Weights of a small transformer language model.
Size: 12 layers, width 192, 3 heads of 64 (1 for keys and values), MLP 512 SwiGLU, vocabulary 2048, 5.12M parameters.
Architecture: RMSNorm before each block, no biases in attention or MLP, tied embeddings.
Training: a variant of Muon for these matrices, 314M tokens, 9568 steps.
MLP neurons of a small language model. Each row is named by its layer, matrix (gate and up: input weights; down: output weights) and neuron, and shows model dimensions 48-143. Each number is 128 + 24 x the weight over its row's rms, rounded and kept within 0 to 255. Numbers have three digits each. A neuron's up and down rows have the sign that makes its largest values positive.
Before each neuron's rows, "fires in" lists the words (lower case) most often at its 100 highest values on Wikipedia text that the model never trained on.

fires in: "s", "summer", "trade", "zone", "brand", "equipment"
L3.gate504:134111114184136131137132103097139154122141128125108131119119117118125130102172190149148135084115135200135097187125087125165114139127085131122111139152131133094107143195141105110098138138117153142119113170090141138159168123116126116154162098134124142088117121114124100146111152099106090124
L3.up504:119125156126157171161106135155080194113131138144102127132081107131125135106135128138145114130091156133085130167102128117125123138111138146135144090158126164146115135114165094142159159104102104142120124175168158174162130135146119145113155126112111159123148136173082158126124122101179117099
L3.down504:113124109121151157084111125168151118154112124119092133132090166119105157114115136150150135169103144170142118130117108152147077147149113125090133183149098137110127118125124095108142137162138174094143114143125104127148145166164134115144154127143112091083147134087117161133159152086144123145

fires in: "that", "died", "because", "though", "when", "although"
L5.gate310:061124121160154117152108143124185113134153136134111134099083161103155110140120107107093147089132153127133143114127137159143145121165095107146132127090131164104146156135138102105117103145114142124091170130124147130148156133131110128111173133133144107110074121146153095145098113104108110148
L5.up310:126147076149165110138127131063132122138115119131117084105151150127146184114098098155131096119181121154088146121140106112139091117121154138157142108053096097076138144127134102124141099166101145095140149144097157160162132112127101143156165111097122163097133125120106131127090118109094133112
L5.down310:151097135157148085103127128125141123130144154096122146140119086127128140134145136101145130158129136139156109122124127109092153149109137098103102128099149146139127094154130130135130139123156178164119124112163120151123143144102124149148155167122172127114136152128174100119105180191173109107

fires in: "after", "the", "his", "she", "attended", "her"
L5.gate145:114148114100138160166129150143114133074135148102119139089144121105151075138144124101142157159102182149099118116138164113152178113125169148173154178138137162154146123094138103116103112163133125144108117117134152176146070136175101118134158111106117195144132075157137148116160122104120110122
L5.up145:160139126125097136126162133182157117115138142136156139136158115113089117088144126111151091170147127086169140097143101116141118146167172119110171151142181141111115151088094165155112142134114146081131085166131097157115165136082096108157147137118120106092133139160105144151145108133115122113
L5.down145:155078170150104131144112138139139119104129143162119137148119103120090121095100118142080165142086101132155138097113135130140142136151115124096135122095157141084155132110117140139135100118099129137146152136164115100125147132122111145146095078075126130148081136079166103154116113137090102123

fires in: "that", "way", "how", "future", "figures"
L5.gate93:116071073087150146181126139133111138086120136136145127101107148099149123151107124126122119161110111160139145118140124135168126115141121136132130116112129162155155175172148186110121169130135141134127170145112140170172124118139147177149183147137138125101106137101157108133139108104125097129
L5.up93:127094132134070129140117125108140154153106145142103107086078088119113168085156149175137116148103117157100160096179141138137130142119106088150072101146134167147105146164175129137168103093133110103153113116160094133116122137162138112120143108092131131125109094110151110103162135133117169136
L5.down93:130119100090098133108103102139141145107132130135176163132095119136132091118083136118129123099137158163109167101143150112110131143094135120145107095107130131152154158113172111157098143136090138094112134143153100103158135146118109152122119092106118140133102164121100117146107139104088121133

fires in: "then", "although", "when", "often", "while", "however"
L2.gate111:127134140125100134151150133113124156113118093139131137106145099151126126156093122082101120116126159127134129146151127142171102076150167168127141147171122151118110135121116147196130097137122150162135136103149134148085118120108126071113132074167120154131115138121137103160135129123154157109
L2.up111:139128127135099145161111138091136094110149134125116134128152140100154105140108164125142158133125132110163085089126171143142092120111137160167140172168091134130101131120112148144130111139151161139161168102152155070080141136126089075153116122112081138127113128091178116116155134108106140134
L2.down111:132109132113134113119160116129133138147107136106085163132132100147134130133121136156163124125166113088104128116103130104171166168131098142129141151101124171152130128129080123121127078161130119086069120099092139115094138117094111143183160128129141179116095100133128123143087159136098106138

fires in: "his", "s", "their", "this", "her"
L6.gate356:131122096147135143133115154130127167175133109137150103143125133160102139132156138139155122088084114148116123161109130110153109147112160097144090126117144123116125138111109074159145162107126144142127170108142112079131140119126169156121166132169120128148120092166128149161196151105132109137
L6.up356:157135156174126116149145142067130097127136128087148121136100134098092120167138106117123147134113182149093110127166129136124123074114123148125103128131131081101135073151157084162123126119141101172113100160116090157134138157097129163121159124126111158136094188099155123124140140117115116133
L6.down356:136121141145149193132099145140172124140098089120143149155167118168140170124152132082129077158134133122156142147154127156180111159152141116126120109139111146123125155107092115135131144109148106144142104093123159107177165136149139131091075122132179104120143129137129142095122110172142121160

fires in: "is", "island"
L9.gate104:117138106161055167162132122140129077130093091153088100079107150129095112106135120166131107105145165175078154111130164108152144162125090152130163147119134122134117084113137152105114149162151139108122116161129152116119086138131128137145129129132131132123148155109139124111111120125144105167
L9.up104:104088136159150095165125121058113108111113154138093131122102116125116175154126155157132142177112163118116115136143133128130133133123122125159172183142126140142105117102158119136099146130119111120109107103112120178125114181129138150113091107137162123103130173126123119140156162102140145162
L9.down104:129087110151105158137115150077167106152141135101120104202097130108110107126126103089143101137114112153092107145113170149200100145131158084187139162127149118127135117108121157086165143095109137097123098135128122104145122157154121126131127111119122157147171169132134111151100117136145178134

fires in: "when", "where", "with", "eventually"
L5.gate348:114156120114147119143089091150132100089096142139076164089122096121105157121113122145095138110152159141144127130144128138207081155150144148127119096144133103131131124072112103156133120099117123110156176105120155142127133137085101139151151079168162139100103115125165125100134150079104122129
L5.up348:136085140092119114127172155081115137105113164123140155187154106123134131126110131137148132111138139117124143126104181113153108137137112126178126128117113089150174132129169186146119140087147117113110111117165091108133137135161140096115103100106120132093099130124137115125180114122099140110
L5.down348:134104125171105110098114137150109131105133115176063132123129167182125116150117146128128108152144116117102136127125119157129115128144122112090076134115083125159118121096142155129081100149109086114125112132148148118171109119097097120127143161120163099121124154096075158162157147103136124115